Part of a small language model's weights: rotary positions.
MLP neurons of a small language model. Each row is named by its layer, matrix (up: input weights) and neuron, and shows model dimensions 80-271. Each number is 500 + 40 x the weight over its row's rms, rounded and kept within 0 to 999. Numbers have three digits each.
After each neuron's rows, "fires on" lists the tokens most often at its 100 highest values on Wikipedia text that the model never trained on.

L10.up280:454513497517541493506502475427499520541569515571434493454448467438472488439493514540423569477571489519480541502416527471558387504444502455536504596536515450529453477468529506454474510511537454515469527556560540393538519451536447507494518559481457476519445539510462539521541507483457486527487450518485537483465510452465501493547541515477467460492554541518474522444430497516489468519514576527596585530496497504526545451508563470472491480449533544469364485498482503436517474480524392563535542447534474496470490538538554524537481545422457569569494513523472483470492510592488476516
fires on: "==\n", "\n", ")\n", " ==\n", "."

L11.up190:445549524422531498451567515485489499553504471530491532511452477444474491471467508561614497483469553489488497445488480526482526578496556460484513510468478464545489532529462585543522456574424431512450496438494530442552547553493508516513435455525507533497473424475478457520521497518521556536541494441577527442572565524421519540522536466558472487549488450505420514505558510504494510591519453502521520476510511468583540506510519608435518494483453479489519477491525524447473465539560511551539525486497490508592556477460491459512465503485534516507457454488441488525498498535569425479
fires on: " a", " and", "–", " the", " P", " or"

L11.up933:418497497555459571526543486499481573438487510481526443566513468536524541483475484570519428499500522486551495503425467505433461479543502433411497460485493442555461525605487526577468422498520466572527525517488505443473526518444496506483481466546559437494514495480514401581501561572455576560490487584522406441506491533516494440501535501514439506498520459449508502498515581549495561554395503469557496519507578538435491526523526492571474499520500559484461468466485516465524472520501504501483499539485426481507546515479514543427498453554544495508470535475512480572562473528465537476
fires on: "\n", "1", " ", ";", " ("

L11.up706:475479524507532534458490567524475514504506466504537571533471501542438520501480505550560456514540469467547464429462498501574450497520462516497442489503522519574512505516506442483464534465577507487462498541516464481529576494589514473545442431559540494616503488528561458520497524535495503512467504495525548537466520548394534466543519467459431541466504519543479517468490480536542518467489515501497507489372511462507443546387519569559520537536474469470430552525520488483518478529493439561524484531545513475578464477536517450584541480508459480445528490486445480462489461451433499466
fires on: " an", " –", " An"

L11.up1220:509515524489513494461411452481490512449475436556480485497473498527524617474514514534514574474474518459625466480482449477498493578472469585465485474511471513507543540477433477515387450544570464517399561544530487538512549450571508475509436533471529484573557520499560494469445497526524557527445472491517576478519508506447539506571539532446466492546512480523491520523513529501425576456511511560506527438530550514556458510545562479534571579461447525522498509525502519494469522471397477464536519438475512526560386538502507493500468560497528537466508429553518519487537541537503499526
fires on: " ", "\n"

L11.up864:543484492477497445446472559461455549449471434470510528520569537527498519442487497449462565463535560439573432491489524423550504549475446588495522465573505469525501452428557519457469493455583486490516501530482496451562544538495468473520512595490502445522472527499429511495467413539529479502464498484454497560540513526574467500501562451509477503504517533527523515496504504528456483546510476616470487444483512466471402541506486464436444464462488488534466548478511465441477491511493464527513536448512510558487484484481481537515428550460480513563513472552442501565516535582522500538
fires on: " ", " |"

L10.up514:476461532520465489516503483485442483449479423563442527454559428460565529470485547439549530422468465483545506483483535528493482537542521617497542503447474536484535503566525518497433484483506485507512467524499468491470509460562482436535446489536453503527548540580520443520449456610445539555428497562504438521502546480497475466540511508482476460511450458495515509542527445458386464490510490503610541394492538488529535502474513472500495475514469511535482482535535472485454517434473479504559531497572526551546450487478471489524483545530501495519482465481442536461472501584522550521
fires on: ",", "20", ".", " the", " and"

L10.up63:494534544453572467459512525507485544556505499508464474495511498520488511465575525527493476500535606499557501512493437502491526496519464570388553461434461522526542516572566468542472496515518411529499486506471495458467486452567526462444486584505507589502464528477515483516469574498525480512499505503474531535480473476493543388580434530442533501503480550449500518531483481417483457503498463504515519493430527478527531455458462504496549506452447562475542460487485441544536518473446491559492548566529499565593571530450589487522543496489558562455522530496519507463488494476554515483
fires on: " and", " /", " or", " to", " as"

L10.up488:589506480509487495473511520568530557551416475577505561456493484540499552522478501460484503520557492523525567481517497511505490576497484474457493503473514504530483543506447566469454497468499461490500392466515479552475495442458501448514436530559546522553509564472513470449548441487473465509500492526461430463469537509505469494528524565472595545487511488496457522567449498466480527450455534516571538516534491475453520468542465479470429460443462479555500494561415529481510506475540500465491553473542599539483452472449510554527490457429429536477535501493483466509489528608517505443
fires on: ",", " and", " ", "-"

L11.up1542:528474495444542442522517465509498451477533492550512528534512436544508578514528494496490533461558499576513592474433498509518544491483531508485463425580524498491451482549532527479519441511449432569544549513436467507531524520522488517448525552489455555489527510481484497533470526508489475538511490460501488520475518527456483485527482499389434495491585482531564489477502536510557468481510472496603481528493458494488526463511363512541530453559513480490426479572457506563464486496439498424534511529566488514556467531520465456513540554477496508514475468526563460514452432490449529502
fires on: "19", " and", ",", "15", " but", " by"

L11.up1058:523573465498493501494490496541509481543555405531508474510442483495524522502500509484527524415477501412444571531487518528499503464510431455508525496475536501488593502488397481556456485506530527572535504518482459499432556512580561511554495440625550558530571597476540464548521564516526544538545442449493444544506510525480451544495499496484425518440480435455488486506486547470438457523525514544521468464521476517462541500482471474541402491473485524421577471534544545465459398491577478494477464570510529354540423538614505504447518488522507481483515512499484524548498486523512499563
fires on: " |", " was", " ranked", " at", ":", " placed"

L10.up1554:531550484410488476463482502552458564469445526545520524524465517523450539508505556466541544506530524524541524460466509430482468496497506453413449490559477492524469489499450515538482501558606482492465528497481505521464488521541541557439467558521546537512501489442497445486475462510503483436500507478547501460514516478509468476488498488423474501434486537445468442573555523467502508560531477429490497468500498422481537407556553547626512534524442497469541547500462523534441457493535458468477564470400496463568443508553477505491536473514522598522483482508409452497490522550501433485
fires on: " ", " |", " to"

L10.up856:499582572515551488492501503530520486528455520476429616523548480497514544498488560517501486464452496505509566480493510466470538482460497471477490449528523506545603437520539532498487496438567481518486508541545498516487436487521498469481484520562459542490443542485449482515496475450529468533539490505564519471537489522459530568509535449421397540463484507432500480447523472487501499490499523531477484489479544493498558469486511541536520420431474600449506517487477567528436503542521536536586451517459465512531477513565475460482496496580456537433530486472439484534505552621489555560
fires on: " was", " be", " is", " were", " being", " "

L11.up1352:531445485456544503463541457509495552473489503524490464512498536472500502540474554506472528543469484490481535506425499459468449474493430450446517523454558485496488529541537547545465468513531515533388490514476472489523460448463489549504499491462470532520536563526496454488552551518496493487485518474532544564463466457495478552480511558514518512488603493507487538475463518532536491544510494502449535555516469516597433488565485459457465492490516519490488491547542543525520482527569540588449549483442534449497517497429509438540514502529472543504460533481424593487475512473400481455
fires on: " |\n", " has", " to", " have", " can", " which"

L11.up1278:489575579477541454546542452468441507593486521468505557492534470503501531550485494505535499533501490489541493518533437518487530540465407446468439510453495530443459480484475519528494509417517468469536469485479531472532426447481411476489483523524530543547416483520486536578484486471536380437521514490474517573482505485471485460478583472517495544493510499564471467534583524509547469555493533500545514515475564490608518435551546517517447457509487553487584517461462543555530483491518471549459549492520507509539473468505567424512491501445591452513525556539539537600468566512518486488
fires on: ",", " as", "\","

L10.up1338:478541516434539535438527525536498518508448556500512559535568418490533582556523468486471481456508474507504584529545527474427519521545512530516467391563492511548448538510456468565487420476492462574493505496512517485509521502504476491497566512511480463591558451482503516529458533536429479501600468513397473484468517566494493526479453512505536522452441508506531519461557544530466478531478459487484492559526499408512466468494555473465514469468471472553509528510423530430518583538553488514484499468479543487515531550469473445510521435537467492486551535462499427532514546538501494514
fires on: ",", " in", ":", "-", "."

L11.up729:547444562497488519548464515569486534546517526455512462442580573545504533531614464440519476508532446458522541545501470495440515479509503496452517483523512490512549525459512472460491459452497484464484471465495556564523435439456466505438535509441487477468573537543492451431515418565568474495519451507463422526445478517489529499478458509507519495450478511531520480525512445442544437556476518474501499493465513436501461519522449434493510437490499505495441452439530519548582527465448556568428513554510489457503515532510518444485460551452563457500552556399455545455550474480556527520
fires on: ",", " and", " (", " |", " BV"

L11.up1136:478559540491525488491551516464486521594419503451487497528514474458601500555495501560579489499549541485492512550457506467475452600450526510456514484477560464528487508482541483567527529473458479567458434524505475479491539557510492506500470478475500513555468493470479467530466483513472447503551520462485489497524596550494565530570485458486493513477563477524522524449545539563499444528465490482477578465408510423516519482426530515553522474516494462500502518479544538511550500488472508514530491502575558594422537530497563506534439554501468555476506478461495485561470518490489457477
fires on: " the", " on", " to", " an", " ", " |"

L11.up557:431541523433543471456505580496455600569486450475474562525490518506558467513494494488533465471495472524527591504521478452532506495403510507572549437552503466527490573440489500604496495537485471548511488537534452512475503489492480527503468511529513537548527516501460446586405479510511484470589427474505497459503548539448432509522558501423472536477502507555516519490525566536498425495542524461526511534535530492515523509533510505477469468462499515430567531506561482476525477551514483545473418485526573550604474477474502542508502519512469569561486393500507507494524474451496483455
fires on: " |", " by", ",", " former"

L10.up267:531573569539569484495474449462530552516523428497505425415489550494577543525581481499585471491502538424519480436430505544505428448496480427486508486479593492491475459577474470525487491539494408448476540503514451512495537494510532531468502506516514543489537502495472494539439447522479585529508533573454446473536502557462460502529517531570485488376528495480491440529534542472518562472502516515489516535499535420579442437529554547592495497476469491570540517568511540488551506492480461461454511483527561506494549469505568492482503521534475593590550431476517494512527534530403563455
fires on: ".", ".\n\n", "|", "-"

L11.up1177:451519537524491461424566440507524478577476491527487499507505501534606513528490469515487541563452541409466571483496523532459461474566483491518483484455502562548503494502461538531497521472481497554573477479481549459504485352503478513592451520483466551449478470527425441517485483546521461499588486464476464407482464493528440437533543525536430499471530466564541467486515541493575584565537530499589504503559553451558509464510512469537485537485504521540561588504549502408572532490519484515435452419489557552504451464537557481527539526520519441477498535510527443511536472571528489452
fires on: ",", " in", " for", " of", " the"

L10.up1268:472534452463483498459543538520461535440487496392483492472435484429518469521518452507502509530483515533560476465512483447447569496537475587459461449513584523544532575525508515516445548530460494464515551493493516470463573491542533485503457540519459480533441486426448554498518510498554481495497525493521526462528520554506568527519494494517440521429512458477551533495515628584500536479485504467518471527468532518458468474548466464504475444523489464516447541529528507510518468568469474445514460471556559550506532541467488510492526542526542481505545581502397449497458478479512426483
fires on: " in", "In", " of", " on", " |\n\n"

L11.up1724:571497480468511470465517478468434516490465454512538475516510497500499613430524489494494494420518500581470490490546515481484450497430483432475498584508458543549535542464415472549511561547461523607490489544446540487497483457533465493559506469497525523548493512504484478560556419537512471492523423554447482542517523508441473433454507582489476541482502515477508562527449503481462521583537500475490427560467478446563396497503428458574572457439433455519587488461558579524475465541571424507464524397480531497513456515482557514545521487546507577439497456511529466499503506443494487470
fires on: " to", " with", " of", " |", " about"

L10.up256:516544479508520433543512479418526557506436545526540482518483554533455434558475576584547539524533515524507503494527443508455521477491516458465510486533457507469439562521499446539474507555560464532498526561539535500513547502569516534530514584551559493520517507442541493557506445466569503497489675545474455537452505466466517490531531536495499498538521470453510534492494517544527482572494508565525517474496555477478495501446463544557398552488469445452559503547550482509486512535479453572502547497461470433504467428558502497453573548438461564575521485549400540519518558496472470427
fires on: " of", " among", " ", " as"

L11.up1539:475496494556451523520521455572473509402514438505413500549495485434521524489550541486506470528490439495601433522454460489484489453449598538488452413514472541545461518528476491506437497457537481541547480525481448473472487525514520495467552563473534461570462507544495492460463560586523524484580477469552505478445535470430512490533517469464493586548563501459469542524500561484524453543501495519554526519524522465538512536474504500541510514505412436590513551477507475460501505581500509552478490457564477540605527485519477466566499453504581536536475524519462487536468502510491492487
fires on: " (", " an", " –", " \""

L10.up939:449517529509502492498557499470493477481511527594480515515492493471524523515518537495529515490482549506507521525416430500566463465568475519539478511483515508547415534584494561566460547494553488494510469527499502413519546542514554485520476540597533466519432519478445478508573445479480445532591522457516545437476541481455522486510515458549465544485539515455524470517561489414522495513536492454461563521445518485522494514499411538451604522518498481417531483482483531509503563545453498517545517505466513496482512470542485556505488490462535514481462490563457461512504503460489496518
fires on: " (", " as", "\n", " a", " the"

L11.up636:439489587442515457493564453584478473525526556497444455422507458498494503491435459570480445466500550518547520507556462534491481514470489518551497494561498515510572512485459504499535504514483496376484504474600485508464477495481475435492358500460461505530544468492489538486418572540478528562514421504559507490546435530473511445493458511515510517425517475525440405465533546476536440506432490492451504480532498545473497477551543479500525445484550451505530516502574497502503447499443444495572518444489493542495496524499502446553493486485545488429583538413511566524531478507444531496
fires on: ",", "ura", "|", " *", " and", "o"

L10.up1694:533474403469512495529533514436558515465507525525564548460510447461486545521469518434472529519458545523540578511532504522595534489493517509518559502433499458531502581432456553528451525465519502605498520472448526489512489492531468524558548535518450469490497474543416509440490465507462501467516551499480473541553525503494457430474527484503518470473459490485564483534503574491510560582529536475558550459449508476530450542471560557403503489492453497473521527533485499489452525433532431486494567447520495491434518443531494503549522503445474549497463506507478513508574519526456444474
fires on: ",", " with", ":", " ", " his"

L11.up1306:478497527464520463555525495458487575547530519516573480533478479507557520406568501565513518518503467492471425480521480490508495513470494507459494513497517500459497508511491453523524521513433460505471563574502496532491591563460477478525486555521472474527473485547421479540474481498510529493549526477508438554485513486435501461527534528495528505523544520534487489609495546477543508523455498464509503546506440506426537514523513466373501455533482494509540516509484503545514525477451489473481501552515395521473493518568524449459495550540536522469505544476471427469536510604534521494
fires on: "00", " \"", " (", " '", " to", " "

L10.up672:472504527494445532527579454492514454625488523565452450556535538421485538530513468529528466517480483510460542495503470594548469504451494514426453417515494563503518473541478507539507478548501528430585484535485401558446461564509424519480501473503528514476453518524497487528481554466528485538490438436514463495536556483481450378523473513445486565513502513523417522516499548524495471582441555531565567490528494482564461458514477528505561467508487564479550528478463495549500492473467553512550536496556517440570570435428533477542447490434488550530554544440463455461481582546506445468
fires on: ",", " and"

L11.up1106:498470457461457485419524490529454511584510549510570501538445497542477511491440543594551498455490501518471508539555509502559472519444495523480472530541536508550490494517508545563477484450475542515431475493506458426451549497539472509553489500478566521513484544507535529428466510486532500470542497463549454507431486538451425454505501433448512528489479489411442480471475521409497490497533491457507449490468539529528498533577503541488520460502551519499547515543521553534548515535545474518519405495446489492497523566529500499504452574554479543520581516521548526463470517504502480482
fires on: " |", "\n", ")\n", " was", ";", " won"

L11.up1484:524527532431480447489484485496406481535559501539527510528584457499474496567474487483456507463529490501515515496521542442479507565499488538515536417652473486548525530505465522537471518507550526543511559408479533496585534455615501494442463554547467453531501537459467459494471480520465452499526480453529481415567576502463602479468499489487563502527573496569443507544532545510418541516437551473470400496512540535510438498516490559534542532515460506496501506518459505465550527532532486532510544518492527497466477507471481441527526429452494531514520537507416463509493499521471445547
fires on: " |", " of", " in", "00", " "

L11.up569:511439475493442424512429526495485552572564448482534525475534486514530586528549537487451535517495473488489470524553530400451477514544442519434466532491529555539504557554559575508534486525462485508503591496516448533474476509462474455500436496548497503471486542500537507519453499478399474521486477469489453499422524463508482477467526463520537485449471509498501499565508526460476542498467537502520517517488498505422462538490410559439467485479517487509574449462519524468503437396490405517539495532448518511504551487522546488413414478442458472429514547483456530574475552539507490472
fires on: " ", ".", " (", " is", " G"

L11.up1868:566512491480501466415422579476407535416565451510530484453456501442491515454486506522558452483497459524511483472532477525555520507537511484504516519575581459513484561506489466591491577514447524565486578471455562410544548575443470533467559554547489500482462457470477420452479466527523519456489529495487545527478580571466507456478491577451416558535466480462572498547531527484525461507548467520490475537438591548510434458511541492513461491475492556489510501507576472456524457478499524497495520456516545505438522489542421516495528533438497428500478488526511493566520612481435529475
fires on: " his", " |", " His", "'s"

L10.up1663:474519527481530436452540421469547501559413515499548462551553495535580552467439511508495453488499474530508503564491520409487505506420459504471465618506589571541486547525479513517500458576488522560450505514561469497440525536512469519512561562482517500554490508522488472591488528494501447462432504457508457460472438484509525411453568520537532516525476461402450526502500462492541540487492471447485507510494478495539482484534505518508497494514566498564522533481488497479497523560503561531512505486457445493496485506528408452537488569544515551518510518395513600477513493503533534439
fires on: "\n", ".\n", " to", ")\n", ".\n\n"

L10.up794:495474503484456475481464518454523480515489510563494516417574492514438517548526560566440484449465516490459574442518517467521545496383558410516473477545501548524435403506480495520472399377494419498562535552478488416537530472538467473546467524467424551479491500517509464481547563517495505404511505538494507473515485560499521572490455467466550483509529459498533536492526443484534513515499511433511504451459565578555524499529474511487484466484610497505487525483413547534501570496489491518457479562500579536456549503583533418507472522470539489497489588522466472557533500473515516467
fires on: " for", " which", " by", " For", ".", " to"

L10.up206:487535509506519487498502469524465475495512507506527504410473466474477515439471519503516526529471482504543480490466480488506519579467472523483458415480485586486503494519457451541461520524510522538506466544585517516522463445439516478450563515510426518528419567483530524487481466557484550558503520575419491491455518525499572496475549530475471501548605487458434567470493569463505546501481514522509561433498556489543468529518503481510529451423475511548491541478537482493604475493498475525444513531492492449587497498543468520507437502498465558524553537500533473509448537544460529533
fires on: "==\n", ".\n\n", " the", " ==\n", "==\n\n", " \""

L11.up1888:439456513418498442529516490522537493507636511481456434489503475553587468487461487530515424436421524462449468442550479567499478518518523484464411491510519431477487483437487514439441559579502489424569564524492506493481527481536483418457502463533503512489507562482485502567451508579436513519544510500470538498544533595527550538469499492495553597480525458491445536530561481487520528461458525437579545500504533454465508486510520493530512503491597520510506563537589493469532399519531570474476521481580531522507442520471486469499434540539460550514532505517452509533532441514444492480
fires on: " and", ";", " for", ",", " with"

L11.up1606:485637528540523478493519574508495566466553511562508501479499465486444519449539532537516462502517490490506504491397485454484444486462539508526423525452496444451462519478476458490509554567459467559442556523470463506470511519522511504494482520521443483497480505472500499547481493544471450454623507508484449523475529515499467522530524456471482513404514519522450526531555480444450406557497491505478485509499477517553502524523468520547475484384439465527475539598553520569530521512531510453543491501526502509546498442516492486506479567550500417532491465544475480472466524486499441576
fires on: ",", "0", " and", "10", ".", "50"

L10.up417:504467524459577553468438545543489553602439465475502494411502518455489536478516533547514471486455500555463542410521467531489517464521515471508457490507531533442581543452472531488464538491508485507508473402485488423455472486544538505457497486488452527593478552546518469553520523513511499467522527457381561484477484546495475419434494529544475546489511464493467530534519551572521532537502514485535498499572529472467459413589497517488507465470488501507504511501486472497481507513491534540489510471560527423483449561522465523498475525464471500433459521415492448538484547566453539495
fires on: " and", " he", " she", " it"

L10.up1597:453444516485476503508467432455480505550573521508437461570482478524486553467392505474415473534524508468498428446536470477528511523551461469546474407574454579514530508452487505479465524523481504442499427482469454456443513533576481455449477552497406527532449459507527502563494478508520522557451473493423540512509454512583482495574447521506508515495611508503464460485472493451492489516538481483548565509514564542498440527535450510504463485477557471517517396523580447535641435543478481419547589582501501488433475497517515509531455485479522544505561530443521518556479558496513489515
fires on: " |", " the", ",", " named", " and", " -"

L10.up332:550478557537475517484500547470462580447447472494483500515490513436473546496480482511466532456432548594580453450536522465485540532575518452520475466554533484551441473524520498520463412472502552472524524548567549541505582554420466527485511480518505541517493541511509545498489481515483499534510505528513447484463457487527496560471584475510455507483529523475496455554516521529471561527549495456464509512453481496530461490552520485476469516492474569492525506527462499492571503509473482488455544513468553482551431456456571478510478520447492485512474453497457494537567487508527534437
fires on: " ", "iss", "stone", "any"

L11.up751:486514450495544480538597517541508522479553509517522487438515523515551562509481552545490492458491400506495460548533536513550417501505513560529577539482455417464518537514431556507470536463457505542438481517491545495426484440484424519519510545519507499569527525458459444525499535557478464466493492532456547464476452534534531452460498516561523513440540460504539485484455546488452544548462420491532511490427496537509397521528488479513509525451416471455508450523538467491508471478448504510520513489497496543480562484466543452492461512550540492463474568575563594528531467460505492474
fires on: " with", " had", " (", " having", " of", " has"

L11.up1116:474516516466533508460484541529444507555493438463396444572530525453554622522485446552555464480539504464495600481486532502505547493480522577530558430502510548461514535537544532541502436513486475555577481515492457444525482483493510413488528513504438526438513528485406409539406448525484487556556509539439492492395493462457513516491515595536471553476481481488504521496523459471498463464471424463553561491495536459455531477483507496515516472512526457415531493492452555487452509450471485507505540546554461528537538529529487495528499489481567491532535412497530520492431549533596500522
fires on: " and", ",", " by", " or", " even"

L10.up364:508481584482447502453551560479564487447514428534496487458475546504537490514514503522490524464473425385498528507454463434542476493560500463423500552433501522534523470493530485553513475578465479497497483416545613504490507426558415524507491444535463538489522517486520472515533554505495532482503508473489502424508539550447520407552494543522544487476486505474492510545460549526490547578508443510522449478510532508526453487448443458529540466437478467481538502563517525487430468568554594485490607469481451451529498439538454482522497566467427501464499469500508497468484498484507531531
fires on: " and", " the", " or", " on", " not", ","

L10.up982:523508521516520504509521427468471504496448508506483519543565514504506506484532494465550455590501550533499481559543506524526487463487484427514429436444468513476424480531504545501500571472506429528434551501501437450487482477512485460471462493504475503516513484528489487545520507469552448482564498530462456359465466556462547483522538468529490523496504470441445466583497504538513461564418504565523522443560520510491459440484482452479529446551495584512603465502488516523546477526528498580502538477533491465491465503524499501523519533525535583478525464513434462500475456551491531490
fires on: " ", " \"", "10", " ["

L11.up260:506530518504477535455546532559519505561491500526479459413492513525558513518456491487466513550489495516522527516505488473487460507447465404450498530571521486539552496496468488453441476481469545442448507488516533474516550487517506502512449551494482525473496453500520523557459495442559571517446468436537471476499510493578469525549506551440528551527517484460499465484585513501571594602508474564552535495523558478553502564488528537510509493470505422512488524547505511490498473483490465482520532470513502560515461453511547516527518510550510488497492532556502558478503540567491557492
fires on: "-", "|", " to", "iv"

L11.up330:496519433490471505552458492529470503515476558435444519560546519461493512545509499563560400473481533543502541514490427488563487475504513547557437527523535438531482453445520511512403501470538489516548475421587500500485552499520568529542524524470470560447518508492548443435576498518542439502545501535476499443460569462564477586492522461512535507501488525510418481462579541513516502476534485475452521533520440480510526445483448497450488485518620540440492542484478521520513519454502452437534534498475529485470458508533473462507482473463479542531459544469490526475491505442497480447
fires on: " which", " not", " it", " to", " that", " did"

L11.up199:493532465446539519487465564474483442518571499567518508481481478500490559540474526538550557500516495516501511548481515554535435514461518522537561520462503513471544514513489509423524498543537465516517540480549439525430474461518556596408492493464484519566569672489516457515514537447491487441423496584471477450480520562497497485508477494527488541474515500455491511462532529518534549473412503446562506494560498479503464544541468596454513462459567528565479566487529531542465484423544419507550455477522504529507489548529541451498457588458503476510505553511486543516499470422467645404
fires on: " he", " she", " it", " It", " |", " He"

L10.up1559:489486526499507510534503438540496513554454493455416491497513487563476496510539473538549464450553515513465540467483408509473525554488506572495559468511543558439485530446556513514450489510536485469485460523493502487449552504551465545582509531529487617491450516490487471514475510520508538500593495534457493433540474513493542522461460491526484541515465466527511450525499557463515522535456437561455471508498478524485438444509536568468442435447554509446468529488480547504504487475457472469519547550455472516608500473458474448494474584451474433461545539451446514550546564488520460428
fires on: " and", ",", " or"

L11.up1300:531488515517450461440539482530462613568453530437493421454450511535503536567525534545496574531499479428545494461429577562465491543473485438490441490554462435586496567472470475481573492481472507432462471532541497538582495517526544438445459485528539484546485508506475539486538505432515547506561502567502436548491531507559433498509490536505439553451539534574546528506517528566538547432484480496449484500509526516490520448531505556511564416448437460506566492532428497523486463483507538570492566529592468465512532482496430520545469598416520463444479546487443448467500576587478530480
fires on: " ", " an", " known", " Website"

L11.up867:462560500546536535504502500526490517549536512460572534518480413456563571574488495477550453488491463552511537459529515492500466495547551507487527494544506538525586524504488442466547496503414433550536505502499449501484507446540565529491549545545516458523522536465539480522485452469466514498505528588474512484550539484473523500527477512548428493523496499472469472519564518514538503460517486423493569389456547485543440545532538533560564528467572555530475498561508465536467554495600527447460528481550495520480551542493542458557510500563542527480499449493504438485406550497497508538
fires on: ":", "00", ".", "18", "-", "15"

L10.up962:522553509602491495514518526503485525547491533575497421534541480553562492528532451565482500581453544499527526434458499503517528592516417528553434416552485445534532479590482584522538466463470456480451524527525524450544502547405508569486429543479569503537502463524484447521552519452516488519503470489425444497511464465547509506516483453548449458480439510483410478509540539548568581519463539552565472504543493538460525508541522520433537512536424521512547467481460463537525481443474491513475487571469481485479524536576547541498543567532525468509574507540475498563519509504469497521
fires on: " "

L10.up1577:512461525441555429620551546431426429462541518520505576469455524515570503516496505526549488473474496424542472534454563478617528441510522488567519535490455501475495515470547508585500565510463482450430518548504541466457536567539510449437515571474567479462529603528481491494502459500490545507529532510498507519479513510558427556512457519525476509539540505490472494488452556485446545438440500497510548534500445497446473470564504513493529513490530499405550553456494565471530543472465507466535581543472536582473501496488500488428566521463490532510476512411457536544524506484503473483
fires on: " (", " and", ",", " the", " "

L11.up1203:540577573534511484477466551571471544578454539522526535490504560536490516558505455519488496499496473484553494494457459476531438481543478411408389456501515463501533524473485494505490528524438515498455506475532463484537489476434430521533492528475450485452488534525413496519541546530525459515558459512477482469487562479534471520530526491441506467468514497513436409494488515478474521623503505574528512516485523508523470470526456487514449445532458476481504513561495467496494471554520494500520578495475477520565489520494495462511411485504447450456541487409435496471505548520533500502
fires on: " ", " and", ",", " most", " John"

L11.up1117:566441506459511427514417449571489542536490545493522453534482463494540518481463592561546487474499513489504525551568464524508474550508502487446474475535530540456512574516514568588523449545503444524550571486515400507562557520461524498423511434449500455564482534486517479506491501544420504455500538454477523495543541542503511484504443580483516517496524517510490542606521556454515519431405550533459520520487472474509458503565436543481482506499594488519504465504576472580514516509464500435504503448508504456470483496497491454508481562562496512492488458454476458500423532492433461507
fires on: " \"", " in", " and", "==\n", " (", " name"

L10.up1072:560536544466435531496510514519545500520565453526487498498515492459519480541474530463505470476574535469457473497519476467504420498557519536584469470497435484502554572511492467473493552486533543513447521454500515447470509529525481446502501586473579486497486410487476497457456496511505588438534469471453504477521455548521506473524481584456520470466539537487477486478501534473615464527481471557461434557510522469511482516489567464462470482461492499420387560507520555490478490574513521558489435530521520526441479518490556486517484505479500542532483522491457517548535516519496510497
fires on: " |", " |\n", " of", " Steady"

L10.up348:463526564354452479456569492522542459466556604501429514516552511496492505468492467515487526529492478475508431530551450544497510502574496501536456484515547518528517515466528514524502497454528415548469445467502492468511583462454455489490546495509501554529524465474513498537490465510487527464539533504557484499462457512544491528510539444496507508540541530529475590502529509513517509535466462496503433491474527417564472461529475492450506511512513458468495473423538563489493507565469508499489571507525439514488476550521560461498515538520564554468557502546482503535555543503496555495
fires on: " |\n", " Length", " ", " of"

L11.up1741:493473507535457509552472475532523500475546554507568388503522531471589545494428469508554553500471525502501459460511526517500449507499532470446477540488528530531477544560449476549495540481601524442533514562503475475462431480575496500460434509447450513526503471575490460519564544467532469461421473528474541446461433435489503462505574496519531457535545545478493482470477485461485543611490539505543542479543525588552466470536426478425477492526561454455509497502496479577551504468508470470483564416513434491504565540509506481510452497479428515479479489485496494491492522524478555492
fires on: "th", " to", " it", "s", " can"